config = dict(
    num_hidden_layers=8,
    hidden_size=384,
    num_attention_heads=3,
    num_key_value_heads=3,
    head_dim=128,
    intermediate_size=1536,
    vocab_size=8192,
    hidden_act='swiglu',
    norm='rmsnorm',
    norm_place='out',
    norm_eps=1e-05,
    positions='rope',
    rope_theta=500000.0,
    rope_fraction=1.0,
    qk_norm=True,
    attn_scale=0.0884,
    bias='none',
    tie_word_embeddings=True,
    parallel_block=False,
    init='uniform',
    init_std_qkv=0.0285,
    init_std_o=0.0353,
    init_std_up=0.0407,
    init_std_down=0.0407,
    optimizer='adam_hyperball',
    learning_rate=0.00738,
    beta1=0.9,
    weight_decay=0.0,
    lr_head=0.00732,
    warmup_steps=381,
    schedule='wsd',
    decay_fraction=1.0,
    decay_shape='linear',
    final_lr_fraction=0.0,
    batch_tokens=[32768, 65536, 131072],
    max_seq_len=1024,
    doc_mask=True,
    z_loss=0.0001,
    train_tokens=665800000,
    max_steps=10068,
    dataset='wikipedia_en',
)
MLP neurons of a small language model. Each row is named by its layer, matrix (gate and up: input weights; down: output weights) and neuron, and shows model dimensions 96-351. Each number is 128 + 32 x the weight over its row's rms, rounded and kept within 0 to 255. Numbers have three digits each. A neuron's up and down rows have the sign that makes its largest values positive.
Before each neuron's rows, "fires after" lists the tokens most often just before its 100 highest values on Wikipedia text that the model never trained on.

fires after: " the", " |", " The"
L3.gate149:096147126080179126146153117173131138090107084187142094097174084105096173165162149102113147099109149152141120128145150105187096175151147158146092101127134121143167142153054099131146150167143176133130151087034174162130196144144104187147165140085140166143089084106100144116089148079112145158134120146120156105113170121085105097106103102124136151165121116130168067098125118058101162107110085121129121097078175119115183145134137155117157087145157108161114153114156151135156122123096108093123205119086135139119176156109108189121157161135097092114176135105163118147126108136139118176114128121207186161100191128121130142146075103124155100116187131072144143119219169165141137091151182121143134065105122045119124139161090099134178145160072165124073108128160141135133131162136119
L3.up149:114146070161162116134125111131144165137135156175150121129140159149149165178104143138133140051137120101154154079138147062111088123107113120091065205153156095122119110106143114099090121168116110117127134127130140096133142175120102058190116104194127131125166110046087164113099125153165153101072118100092189102056110168102076156049134160117169126136173116087189133084140123063138132167119160097152132123077118076137115111108080157122137119100044095173089128057109093120138097109160138149172048114102110117142110105171137093083130167071148110091144168143174104112109074135135118102127114085144146195117155126193104125107177178163150125170103171150080136146172158136147109091102125100167102142209127173176116138124142143083107109117077110166113171103135142105106172132133112
L3.down149:119110126121111196100136111112103126117147099121131123173072106140125111109134109095131111206164156125103109187093154220124173082165132111170124037100162172119131173145100119170147141088131114134137105129149121111109132125113126182083120132093117135131113161159136124142194091167091093097139140102125090146178171132134187087151146116133091130133089137215090101187092183194069195055145137158107139117160125142154147157167171165116125147167137160130151102151119137133128132176122133105093174077174145131185180133103111147214126120189159121164091154121061141128159109122119125162139115192142065081120014098093085151074078128135125123140163135122166088093090149117143137140143143132151178162083142095097120133147101099134142176076140100143191137132137119150102141068100090

fires after: "|", "-", "=="
L3.gate1343:199165186050136127149162142126113073146129083126147145147113164131100130118143164092154224164168120175139136119123064162157108170138154125092110132071148136124163139148063120113160130167120136201110162128182104107114132115125078135103171150041130062090162152085117138071118082124135184124113110161127122151095155090124098161099133035132171102090086135130162070141115151119151176138133146105111096106168148096139135098115148162091171135108140103131134173165100162055070150079104110105161204107080121112156119154162137111107150116153174128133136071072108096117128084121121166119161072104119164131109113096108171208145157113125113048098121185102128090148124131150185085139120130123173125107125141082136100113139155122122087084130159144074096056088107144118087083152115158
L3.up1343:109141110173110119169123114135131162079086125086084151150052170157141145141141182117121156116157136166124062076104134049134122067137112134137194123095118131165101120099014159158135119185163117063130101081110136169170126167189140155123144084156150140140117159077155172100063147192098186144127104137144101106150142111107150093091124113154110114118137083143107148115137108161140127158071062156131155103079105107145164146107106117105146096168137083112121127138127124079111144155103154102139089110152119179054093165132144111155125120134108096118157042091166116081085175159101086159095134089255151144132161105118088120147109169153085128101108158084097145109109128106132134120162147114142100143069147139145188132086170141140076188138140155136095153148132081063120163111101125
L3.down1343:141134129108105105127102204165120115189137157126090082136151099104145050112094114153117115090153129097126177139114081226103137160159086164138055204176149178142125136138178099180128099095109156184146173163122118139093125126069106118128129172089133175108158124131119080091131120124200137084106120085127111134155119088156136131126142139110109118146145136094186160172104136096114135135145148128079126136186124126118104062152146143188154093132113105151090141170126138158102180110134107070144088157086109104183069124084045195175107094076130135125109165137116113138167101143134175090145164133033150116140103130127150152118137105081134154139155129156136058051142094164145115093124153119183147139176119096141092084181064104139138126127065078161135111124113176143102107127111132

fires after: " (", "\n", ".", "-", " \"", "/"
L3.gate733:173121120094155171149131148140114127133159132104126190147086112143132124126109079118092124129145157120165101145135126135209110108084128154142154166150087114126097088111151150175180107131179127096080199107192099057086135226101124130194171123080089157102050134156071104132116129138119114088106085092127128158152129056074151167138099143106139162123129121130068068150138112131111114108113158117032150154200150187154084093126146169141152087120139130146147133160114150123130112206168117103106175106108165127102159076124147186141103106102124103118191198081193151123175162101140130173083212130106102192125085152144073145142125176089147153093096106154108120136213130081100170115103156123111151168141142118140222149102093122175087166104101092133146125086119167144129167166114216
L3.up733:174132148149131090128087153134123126147124128051123124100223151088168089119071152141176158125066118166149115125185201069147070099100174105135166146144106119111090126100134110155119080120131131118147170092116154101173099159099146169105103105123138102185120164146177105176141106133088125143094089128178135084159098108127133104101118171110114129178158163142087119151118127117143166086127080107084108145097151171155133134147139123148146072139089132107118151163088108138056193141129066135149133119111152127117080154111147141151198134151099104106076164149144118191131153118166163141116149099171111080184117149164128057105143111160120181122100165109177143172060169150151087135189075125103127146142082058136163114141119182116166117142162119106137072118118141174127114134130115
L3.down733:120155086127092127143152073057123140127136175126097174138041123120136208113151065114133117112133150080151108088068062186145107117071105155149132145190158144088117142093135094143152141079107124106120074120146099148118156123176075118117160142157053165127125153106054189069098112135129101144135117144099186185058172076120092190157208133094081169103149095167090128136168139152124108173145224152065147114120092130130082106147138143131084160113185098149102083094155106097133061196177164120052047143145148112105143131118139207114075127122100096154130115149123161142145147103140100128087128124074118140059083116131061210183107155096150090128125111176126069164188174109113121131085122144103139132148107137094150188145109091153157103095129107112142128152102143122158135093143153

fires after: ",", " and", " the", " |", " in"
L3.gate1429:122133141165099141112196091138120147098184155109170115171123133125090108104113127119094081100095100111121066068130131105137109094141165059113133118134186117148180146161157037165120132128090108098122199136145109093172151145120143151116129143087060131153143117140129102126116174152123113132119108145137136093165173154127099154152070101128133040149112087124137098091170069083155131117151114137186114088164203106191107075144132180156187141091154176117097123149076144107136118103110094122127213092077095137126085136138103176144113137124169064183153178128120133116133148139145138096107219132198050145117122129103125149085098138189173145133101133121114182086168149122152131116147114073122067075165157143151152171132120103116100131155126092068147152131106149126152132109180142
L3.up1429:142152132086081118119150102151132119132091086083128159134039167132059173124148156107094110155122143116089054108078141157159083096152144124110153104183071112117185155178143120189148106110135105199074170141117095148209138133096105144129158199079123126133105105146107151125157092109107155093156177126093070128119128174123119072128133126105122091091182111095125114144176160154117168110214144133156058105160179148146101146167063089124140155134138157122131121138115098113094142126167095164087074109109116085157065132090143108053112099106141143151128105089144174097134122111168125145127145110158079131162180091142182159137127103152129116093105050150114122150085012100122175021088136116113201152081128143186152140102114135129156185146110193099098103155142139154114106132131117
L3.down1429:100081105186141124135105151099088127107165184139101148134220115146176087096115101120171137125135131171085179164134110116098174142108116147158120187101172094107133105114115114118131207139103099058172085129085113079105077108131160156086081067132155152148156163122170095184075136170124101147123089114176190140120152087102152200066096140191137123143099086157128095106055130115142118107053101116107192181092114130086158132087162153099141123119111138164120150138130150184175133160118147110165212135157146159105190141191126128153149165123186156065133112159151139184115139139082134072103145149115144130099073194149072099117138172171140086113122125155154130081147187154128035190108085142122111154187096092085158103088198135127096087116132116103126125112131089142162120116127123

fires after: " the", " of", " in", ",", "AF"
L3.gate581:061106133150172139080120166121145124102173145156094122132150070140102148127178154129158163089157140149149155156111208140176117147126109107175124165135150183131117164117073108096134150089046139092050176160046118159127165166148169135142138137070128143162106084074123121089106138146152152128131075073142096173114190086124120128121086131135153156089163139141092136156114139134181136106122154168129098109088129099106159216105097151127166132117123150113128181136111113158101152083123130112114093135143104113136106077140192144129130107143178163143131125173128134170156088183084143131074153102070103110125131145131108119126178165118162104067101131084148109135174211092098082160132168121161137047152102135110133137195145140108169125132122156207077161159076145140153089177102088
L3.up581:069088106137075149172182095152070126115203167195100123100173165117176117136161153154158134113131087136156189090100104101150086087114121115165143118121063190097115193140182126123152137104054108135125099112177128142100115119104168120088151124106204147178132102124149143077109114140110069192125090151134159252102116097137206094145102127151111152150120147209101132150111128153105165108127147118121106099130121129064164142168146133130079076090096131164088134121109071109120145109142095182127133143151143157128124091108146112097158167131132178098098188105099049088134154120112182119197111114181136136157124121101134121106151176105152217188094167148146161107086159140115139126076079118112162053147131118135098077128135099183114151109153025144158099160096174116094152158129133
L3.down581:164099150106176135139108115128100087115048136151212140108119146193104188103082140068116122121128102085086078186172132143058129140127144118103117104133144090196118061102107144112159179120174139170141137107128133070145082161189134171157126148164060135155085093112085114162103151158096186095117180170177142051163094158092098103074125145088107126086103109081158117106184127147175120134164109092170161157082133149158031142116134150139127113144191174111117159170114145103171091085113085115119178170113112149124148157171113174172108100094135116161219125159153157137118124058109065169137152187096148154131114203161163139131123077142142086116123071085085111158161120156129085057131151083125146153130103162107118141099135123095098142111105172138116170071167101123133127131106145

fires after: " (", " \"", "-", " tele", "/", " to"
L3.gate511:135093111175099131132149110136131114105149065134162121129082144129158161137094135108150183150136097170129094127167159127174104114131122100157179183156118162149094105188127065103104178095115135170118140144154144125133132151067118139124122192055134117104094128152144121139124146084115149079086140146175109191126119076100119157100127123131092154166110154171123101137184124110090090059152144114059043162081150142125122140129145126184147178141126075144061165161154123131182133165128100122147157109142167075150128107062076146140131132122134102102086149172156147113144153116102077084137206084168153115184100128151066122102119080154136217187143134157099132127139140135192067134112061088146131136079113089130190154125117188079147146153081153164102208086172153107093129116113137
L3.up511:144152133118161143113104132200147113125155104122165089100142209145143131131091152083167173169147175219173123175142175112143147158132136151153189110137142096135083172203134137064141114089114141115144176135159126111177088122098133145130121074087131201134150176125131111146043107165160127116138139131127120121127131165133095085153136146106139139125133060122130131117144124105104134082076189125107115142162170090080112154111116145103099084196117075136102105106135127106091125147120167106097126135152159101138161121099117110066115124062129115179166127120086121087101164101137064100087113129123119153136085152123134125133095152102070120111205161133161123133151024172150081137124151142067081165085165074087231126107107205179136090118127175139093095122122105158166123139113150
L3.down511:089083115157140124105091144064132137160185154106127144161080128153122090122105173168153144142129054153107164126130078130132157115103152128140177121134138140128122151182109144197079149081152120107253122144222086139159121106134136114097163183072109099146122154211120101124189143107104178112102117071105118139129117055112110138155183101140095120136100164203103147118175101179140085147149086110089138171118164174107103127164156038135138115141052135081067137117124132182160154121138125163134121109117190160119065075132118178199106121189175131115111141131154203147158080085125140148158147129093108153181076084104102137164104139174181158120125121145136091104099209109131156125179086139144134144148105090193143117134122128125108133101128099135127153140142185106132152086143153

fires after: " (", "-", "/", " \"", "S", "C"
L3.gate459:061158116194128158147161090187080130122135141129123136120122189147090198113179149110087189070155118197197183047162146112147155110140119167145155105097141110148121172133083182146116078080119132106128161125096117116149220119120101106166108104132117099112104104141100145128171092127130144089094094097140139141140121050138086162133069152119145118154088123167085167086119153167114104060110114116129133144058162172095143134142113103142142123139128121105120085104175151137104085073112159113139099173122109062118144109102148126167180061144167178123134146160142134155079099121138134070054164085138162103121172090127125139138120069086135101145161144161145141097121170131166126149140128101130107123141147098123101191136050173085174163041145135090125123112151140099137125120153183
L3.up459:075120108110151154153156095167094098052118132151103116109105189134144119146182109137118109068121099108143097119130249061134177079137172081099102163143148133166130161167086192102062132163106184120134142109102113120151139099140136132129119069115101110103136167129132099090086141159153143113096128103132062185118130132143137117124137121096079140117158150150199087176093146149151132130117111110152141138159125128155127177173192114143122162083191086145128135140099147106131085103192112155115145135149141062108095108130189177073142102071163150101093162115152154126121166140132087147132160129124124093178128124133130118090085150137134123164146128075076107141116170169085136088085164123117135158075161163129108117078168135098102068105138161151080132144120121154064170156127132
L3.down459:106127110173107164090084151155118080147110197124143077184168101042098118144121132163170163103161134164141157166115092110118157144127165170165121107124156146087131147072090094069186149096077149130149182082067131099175159107146183156152110171131099148141116043114149119149162140054126109149141190158152191115173112139146094135159132127114125095123106130107070132159131153185105122160170174132119134102106131119145133090146140117129146159171078129110095152111163086158111105127075103132107116137098142089141071164186135105142144117194117095108119148107151160114167120105110130155122133132187155123082124115120105080201151118145131138110080151155185156156166117057162138100155146146101142159189110123162142142135043154138162194115074135148075097143161110126164159129124132

fires after: " |", " (", " to", " \"", "S"
L3.gate930:081121155155138145083147089116148123181073119153160107137151132154139191097111097145089127152129086164114134180161166130148094149157129113105134154112078118129070149152195193154124087104130142159131174159122129070155156115124140119128134143077088193163098079123163109125129153119110148126168081124120129064116186153127160099156115128123127138131141131122125140119096091173129176133112046110145112128099112165165099066113132181066138131109121151167146151097105141116166113130157109176088197086120139059134121150160144183086136093149107156144154115091134130146142117141135099119153127154105165157176153193094122140175190101131117138116067166098159043150116099094096123148144154109175150167109086103131197164126132155120199100183125105117118154079178145098131118116183119
L3.up930:188119122177143138104193101105128152134090139201161157139089094121219178132154176123131122173132116163104155154137131120105099149100138157142101130135162102179107092125138136130099112084187142101129177125147124115185130151083138121122168136155130138148153174152090128136099120112135126107114102166090119162087137154131137131123124221130155104149144137143120152120138169081099103097147136184146133114161153106161109114138086208112124154156121087125117116135147138111119137168077109099051148136123113125137149098068138120180132087114154097119174112179172069144103179087174138168115121119072105143134117113208114228181210128146108133162072148061104097177153155110142097216109134129149137152102139124119127160090131126149091101135159206120152109089182110146088122135154137
L3.down930:112149116115158082103085157168100122133181128096122145132143146121074134116127097102107132116156145093143121095140030142187183125164133090157127089175137123153159161084117076143152157156123171119107078139145085182070180057170153083116111118099079070119078132099156121097075131130105179136138131054161160101134104122087145136134149070100118129113082104156117093086099134173146109136111132116147097102120174165075134137151174045141166141105183116098132143105105109090089184147148092143184160131132135167120126137146145184087093160117113141067049139147118164139143079094120135112110114174170104081110116105069130030067080094093196156092170112172101141097102124151136152089161106152087128141126133153119139098127174142111170138105104128113182148131123147088120113151072107

fires after: ",", " of", " and", " on", " in"
L3.gate1389:122124171064155128152179131135124101134138153103133135151081163174134137121150153144132018060171147151169140122061112152101140154101098118051163175121147157191119172145115104135073151118089159128099198127121119141089130121137182147115156122145156102124129118043128137147124080178107121144158120120074117068168122159129110126048074094176172129151097127068144094049090112042167120128088085140119131104134125109146180107089092155112174125110061117090103140113208157109123148115132120115148100165183069124153136106130108120133137143092165119133096136087105118119110152156174122149212068105099126159124137080104116160099133141063139046089103132138173163122130070124144129134183152146134112086144138083111127189159161166092094149120154108105117075159079187082121139175105145
L3.up1389:116154159091127135131117106059160143144160097142129131093161085115121116112106121161144126142109107143127108139109134161161102150085186214144058111086110126154084137162124084104098130141110122095131201117144153142094092169121154103101142152062156128142102168153137161136114079202121075093117143102118112106080093146111091138029172168123121146164145122139129110108118100104162115153144150151141049085144092136157096125141153140144113153143112119190105116146205161102073087147169053169134139110091118085126146108123129121108141064112134187147150170093089150111155136126125113138067176110113148159054066147071123131147110136183118121128109106127173118199176149148210170125157082134151125132158117097099197088187109148124134131139112085156154129156075116127114099148122131
L3.down1389:153097136150108118145167155169121096143089165155118118152136202116150161105185104128162142117142113112153138094147080118094125118178071083141189118133177120120150132084127170157188103140105118142124020186177122130146188069157115142129127091146093087153134139124117088096141149077144157160154126137132111130167150164145120102208131076110125124123133137128111155142097179163092124104122129111125213142077168130106187091133129114094158083143100136081155112106116105119164187100117165091108110137180142147142127151146110117122150194109101072140110063198156104155108121139138119124141081122101113077179179142129138089137095110086161142119192126160065169049065128108060081115107179125154133096130137155179069150098127110131127134100152150134106110091192135121093145111114110

fires after: ",", "W", " in", "E", " In"
L3.gate128:119145136123094085147152095086133162190153187092147098125122162112092102100130108123103089102137126146157101121118063110107126117125174083136066148141123190170152143180182159102177131101081153117122160137179144115052147106121148123109090118114085139110150121178150132121146138136099157156120134109143084124176144114103157112065093135135084139112139084131191104129124147140116120094181113129173089063153097111163108101047075084041168072140114099083100121149124106071092137082118076107110097090164134157116129121114113164177136177129119153132167114099114126154084118112136136142109137135101100099078177083101102146066123118117107160099140090139119136057137105097100114112113143148111184098139141165153158133125079115124147136076194134169052153145125132113072125136121047
L3.up128:133113148123103134169141139106129105133136102138129099180152075118131112179162074117122128077132140078086117100140127175148168105143127126094192042097120186052068164050129160164171137129160122121102126144152127100066154122126143161100119157143154135122119114133156127100147104093085083111109116117090163157135148118107154090123139127162167164142099106160131142156171144122113097053083101161168144101133099107124080151127132085092177134137110098097129101157101048137103147144186115080121100099123132104128137132143022123101189101096121144116121148088107086125159185123129172089170132062104090125179121111118127142182095100172099110091107132119131101192168192110186159121140146107123134119072074151135139136186140096096098159142134080137096170108120052144157125099119092
L3.down128:112133082116119153111117132129135124123124174110104135115122225171126155086038115122128096157143113164138117171115116108092143181153144144150079218202131148187151114161141098095106117122099093149079135106105158163182111148152111075168130116148101119135161135127057145166122179140155114110165148160155103096142104135134101154087111129041102082118170131124105101144139144146108159203125129100065107203135181165132164132141122142124120165138139124164149122073136199107160123147087136176119182159122107152096098107169193181143061163155129129158096105140161131115113094134138125163094134255173183127061151149134132125125168161110159138188073104151121120055123109127086061114098091162138094160123119103119116118067109157124162143064140154141147123142148155119115130173139178

fires after: " H", " C", " Ch", "-", " G", " c"
L3.gate246:137127140167146122137182115186123125189138113186157126128110160120111130125099152138106193126114162125150148082144095120164147134115125112170161131070125191100127116169095156158123109113141142136145140147161110106128114072155147169151087089124164063044162083124138138103094191129097141116108097152122122124150192102117079195194068112085133122103035122144141144130145146113123147171160111190102147103189124203167112095132083103110126151105179106121084153122163175094129170128124111103118180115088132096174094171119145136153188114119123093147075127071130156115132115111115133139147175112140117025091165163118135068109139104114108136095118097129064069170163134175096110089107127057054119147153098196141101098148109172111148152037139098115062135096150121138082130112184197
L3.up246:071125109109132072197120081167129104121097154143077123137139138132138156133137113126100129071050092151113163158095155153144158128147126088123102136133156154121067098165085143109111135094182189108118151105117103118120102084152124148125182140146121159151110087136192123134144127125104127148101091119140125117153190128149143185136091164073120129142131169088107132090120117088129125136148194172217122109155141094106055111057166142104186186109151141194130153094171120132134070145085136157136061213140146114110168131087095110145167162101109146127108109109155069114111140086140144083129145109167141128152119151147155095111150129125078135172119096132162123185085088135101184164122134147172137167144163121095123138095130071182058143114141204110106128163166103107131185087161129
L3.down246:109159161153145192120085141125098164114149117119122139167068113100144176170124197162082142171176106160185127062088125075108090150076164181107204140118116105145151159130155073086102111132123137162146110159178058155108080172095123108090103081120085147147105148165157141122091095124180160113118134133048140082178141134052115090117115124151137171113143118134092132166161123186126111152173106087081191131166180160116223132197091165119117086127134148022111119093120142138123172115181147139150176146106171107132104115136124069161157133097186155119070121137105174121168173149172116037178112135094124177153097114103132144124116180158122122181144154107110110092195143180106113055139136095078125068134075100176094108152143154079168118142111152124112147109146118145129145129120097

fires after: " |", "-", " as", " in", ",", "|"
L3.gate1013:105147151069148147147137144124188090156162167122085152126076110100128147068126124128159032138152164166146124113105202121078096094121161146101177194146094157134162162129136093109139159107086107112115168177122090118095178151121111139129161111096148164160114100070100079128111080103140163120132151091131143104149164139135109063088082129125111133087122103148119106159148142115165156097088098164112185122130182111155161120116135137104227010107101142141103141148144167101071155140139182111136179137110101146065065086145148088151175139129164133126092147066160169164109183130121147146126115127167052135124159153088143099083122065107145083158146178104157070119069129093136088117149098087080146093080129115099138168074131125125129064118131132036148059113101131111149132134145103
L3.up1013:139122157159162131161119183100075077124107150168109112069127129123152190123118133147153150134132152163179021078112143092136152161115094135107099197106165091075147110113105131131144164096148117161056116113102155121115097159127170135104123099049138147173081116106109168144160114130201106116164162101122109107158130142090093084124139129117125179118179097049137057119164115148159102089100094199181116119138157179147101089137112116133147085131109106191100125125195115115147138138171176145092119110155116055170112115141128141079099107124120123131151152086089141199127138161160134130150187110164146127153161103206144065124060109081122138107122100115085043142167086069146100085102120043142116139122073106121114115147108132144081177120155160175153127054112067159129113105169127
L3.down1013:074150130098150156170135101100141191166159156106120139183131177109085079120101138117104042144151100125093161139122110135085118121115157115125116098138160140107181191152159116132073084124096123112200139133159146102112115097073128143184118150108159089088173143105153095128101162141112156136110091118141084106140133133150176104019128117130125139092117151127148143141138142101111169099104140081080148146111188068101098157081139113130145051133116142122098140129110105084120150143097127158153180121130097199101073123154122104204249165140150156137101136145127144138120170117113134109155107159075060113131069182083123158104128147129068083133154210158180128112087149145128096147164129108093155087054162142129057169124139113143177087156141157064128080189144171098135146137085115

fires after: " t", "W", "E", " R", "-"
L3.gate368:131119122136095159162145127128092136140228156105117157106094141135115095177174118116147107061135105143100093112123151121135097155101220118101133078095132122131149135072125160111175130107114134161091160139079113170154073213105091138129146150112150069137116136103141143107110170142154132149120160099090123188149121097079087152070085118129156103085157171165142113139082143138125157137136136112135128136119179172150075145120117115123184108111078178160154134123132161086134104153158132098129148093146156171140114169118071038160100176122097116147121138142129107125162190142133171158182151077163145150168124201098145125108138140065139158139121105111199069098066139121152103163066178104141080168156135180101135170118196146069106113116144106119135068075127134161138075094121107
L3.up368:170192144187116198119177154169140141119123101150096211119095128063105151129110130139130125106135109162175139033185088103115138084115147129141133136136153108148167156161068143140135114157142140132151146127148153127184162127131123089129171164145094101165170093123109181100113122121118036208054130152125146135083130175143124123108159153119095074168091123075129124115134142157110158147136120091098162090110172103210164101069138073169186149120162098101125168091126144031104142132134155131128134093102148140134150161170124118164127086088104102144130109155160127124128165141139093106156097064186203130196115133085180128130116179120105159170060111118090154107089109130080153157044145115080135108173186055159081107122108073146116218132189064060086130111135143141086128151169095
L3.down368:142137123129046149101108147131113118135083146131151120161157123165165085142163149123161148156098082075097148157085161154164082174123138095117141159121142160086156053107129100107098071103222114130072191136119093103082135089108121190095095079123158099110072121139183085150105170163144172056198093143115141146175104067116171127143113125151095167142085144158173131182119065037125115094111146152119126128152077093132096125156103123194041151191088123146147086093085089193141145100105151103137173113125136161097135118056126179111096163119146143144098169155097120115111156152162124158142137157157080118092188064132107144127161066139132127116149138155103113102126141140208114113203168133190142156099122189141153175125156141150112091165103111108113157168073121092108132164063162

fires after: ",", " of", " and", "-", " |"
L3.gate1400:145119179094133106160160104141163067116137159071113138127127144115139146148138121146107086104124142122152108105133119202157100100126172164186092147147113128145091099130086135144144138166158175080101146088147097164064133117139160086118137125097099114132081155105081121170127126168140168155137097051127138128141144118056157198118085078106171135147117099113169113151125128097135160118158145119124126094141130135139100117146174122115108143079103180161125161106107116095104127151077111114162140179124148116115130117129116160120215134144110044179104123082160171109146099180128129126101151088130118181126136174133152130141099064102152118095113131094226114141148129175158136088219146113157110094111190132132171152107088145107157175129123102090085101081134152086138109155166117
L3.up1400:128133076132131097145183043088142128138137084116107167133145146121140104212134142116102106116079098146150139089060115132139059078148113112140122180083097119150115120058114086136089156076146140084111132128137106133161153151122154097065194134142120060104154181120144152092135084094111134129169156163091131157119187143149086104125121156161140123164130136109105120137121137157115178088169140173170146091139147137114104131110136133152083103080117146134093115112140079122106121092167154141105143162097133117147138121123115092121152125151164134154165095175063108140045152121127128164097082137179131064079142141175112131097048129108118144135110152158211152108096183157102035074117112119061136138044217155145083142157152108149152160123132123110101126108109157110146096121174074
L3.down1400:167160135114148188142100149160105176164131199196149122182120108212121174062102139085127150133199123128106106160151152099095201159065164201107084037106119114118189111207114174142134130145087144124099117198055136143113119091139126143141088126120116181099139105120107098105128150148169131216144116105191113136158137098155126156098143131131112074125110110147141120109147102105137077168084120146110120158140117038131129142132113088129163124128125103094119130182089191144157161089103077161125126074176124139151136196147114149104108150116159146097129132104136108159213128116131165104137128114087117180137151170083130147108166116158150075173113117122100059103157118087132174191136165186132169135217117116119181139115080155145121082079125107129194179125213094116097101138151115

fires after: ",", " the", " in", " |", "-", " of"
L3.gate699:124118123084110216149179115122192121113135173131161123087141085125163100128193180093087030190168136170109150154170164120166129102121116138139177165112149170109140145117155140100155138141133159115105172145168104124101102211156126081126094130121126118130092140099130146153157120165091147156157116098105084155126138106070137078107061126142131130106074138135108150159142112135093182076134112190154070129126177173089112126132143198128132048124154121123125159147110131110168134174080091163203164128186114145087104089146138115117167125112131117201162160123065132157195087122122184193127092100100060167077111095101134163095142114136170107112113102134127114066190147173146119067140139098088109073107136154136111135176101095088128039121113151109115144156057139098134081105072145
L3.up699:151149082096141094109063092146117157122168098128137106135162189129124126091159186142135151120096154175146206096142110107180170094097065118118086088095116165119110181065084138195144141125146194152137109134171102128121094111093140148112104139114094156136101120093148120150159103132152121108153102207139177101111096102138088146164086094127148182106142114118140069047105107154144128112123068111171137183153112126108155117109180123141171124132151152188121115196140123054192110163092094195040130093175130120122140120138154162095172140174148093106104138021114100135091104106146105190101147136080110095133116138153175157097150072130172094141145084160087155134172162128168133177173141136142126130122057204147120167139071121170120096130082176151076089147083084133141084155134093
L3.down699:095105156156093186134168092093162108142073170075100149113039091102115177172092083112106086161200123125113093154097174138065150205088216150172172175114140170189139116169197109068082127147115052072156146157121111121125124131146162075108138123123158121098203108110148106162125095139150129112145131106115137157135148166173164063009128124137168134114127129148102176209176133135107125108145117124115102129123176143121127151152110208102120103114155110137147136078153111148085164152107174085215141133128133107142100135132136103159123121100079166115151136164117119177150134134100092109149072133142131169047138110105117105138151128100087113163132152133099101089114094140112127120103113131116146158098200068123121141171194114121107137058157144097179127135104172141102140124107142

fires after: "-", " (", "18", "–"
L3.gate777:113131147162117121128134125106134097134057091070136100174151150119126145109135139093127131124049131140150109152093115145186155084123159124092171160102106153102113122142104116136171098117152089090132084119119101144134138131165130140086113128118068097112065054139135114136160080119115083147120095157107117118112104112120076175138137131149163094149101172158110119087120122113154160097164100126167069074104097127110109125085178162116132139132115172184132101107152174054122104107153112120084121125155147139137122090173134100046144133137147190162093166122129152117146167097071139133128155089179091139175181168135158200119173120173158114089096091121103156165113127105109135136167090080141090101105056177190209151152150101030136128112127080080129145094118171066090101119101156
L3.up777:157128100102120090160103117131109130140166116164113136173147150174155129166084086113118134149089121139142132167104115146105131066103134175162123112151085096084128193177201121163156117127116167043103101170215118155116179126141119187122151156195122120127130102150131117143102140163171130149137135148108173103081114146138205163147127111167182175133123077136089070092159116192125060096099046103164121132117122179092150189132135107128130103091083197145118121131129153096032177143130118133091138134108097165161197086158132059157153114131122095110152152074150151119128145147105161104073151092101101104166145187089161121100170135120122127112181174159135127084089124091118105098103077086059174111123102131163144153160111195160156088125130129152141117108110113143142076143108139
L3.down777:084193082175085152152120109107124092141087124173124125111114141041133068130165124124128128119118102113123124078138098147125148118148132120109144154105158162136079120120122105125099137083150087206187145126042149134162076139080144152184129077098116132138157141102115093161110130115126076095085119079132096096181123125148117117105162113127123123130079155104103187168128150037117197112155132116090162144204123129141121119165138085120086158135138071097137119142095070139179096119099116166124105150108135106162084179109121145111174070143099133194138113188124120129136057128140152172168117150103117193046144084109123154150034135124152196165038126115162121130135123100192118134187209173130079128177092103118100141128138078136122127158104141116134123138171110124129101147131101

fires after: "–", " C", " c", "-", "al"
L3.gate178:145153126148069116115169130126114111113123114186143141143115214154103170127163149103168196107138114149122122156142080155155116127141143160105111158100075141139139110122023155144144141150092169140045103119124092149136157042179082120128106118146125039127208074138125153128138168096117076128129104169143046098157161128151111132127085054128146109129134132194140059114101121182104100183105117154078138091100096075159084131127144122127137143122110170143112130183137154078158139160137108127139191174098121093099126135129113152112210085156094123083092121098114142114129147113194150140173139110148093105131145160157123179136158113114098163064093112127100135163203133126162091137138177107130158124096126151136111112167113141071135160125142094136101113124127093162100136140101215
L3.up178:098126089098110149128134174165161168167089094121168149207114132112085113091143147111108116096103136121113149136157082180129138098105168132126118113124151152107150153063106124164164120080132125161090143168128134133108185096135138129149079066123127097128094107173161084160159133105078145106119091144174130139174102115170212133104132114089141074166120176102130148152156120125101114100167151125169131110093109155153111122165204135163094184069204142192098095159128139100129159122136081169072175158050179164151187070130197099156161168131108101126093075160166109115153199158136141168102116147136138162129162117151096162154053114115135124189170132126145158129107129045137123153137163112061153151149104126128150104102127149086115183142129083146148115166106088071127126148171091
L3.down178:102078138207177131140146079178157112106142162165113104037128203177140098078138117155163182085114085153112145143100139105117116155138092129184148131063104129115172104118043173062093134126164087126172114097158092111100085073109158151091170120111118093175208143080107143130134145090160110139130127114090118135158133118114070134126098087173152164133101164139181077106139159148128134119126122143117165114191122097189147194105091082135135075113087125124162149073154116157131139100164151098135160120154127106099092146121109197088158120114130163074099139127076153092116099110115160101123146136163104108125128144104147134138156107144116098075116138189109159111119108196121094156155142132145072122104113145171091132150162097116125096147158123073156163112146133122145202110125196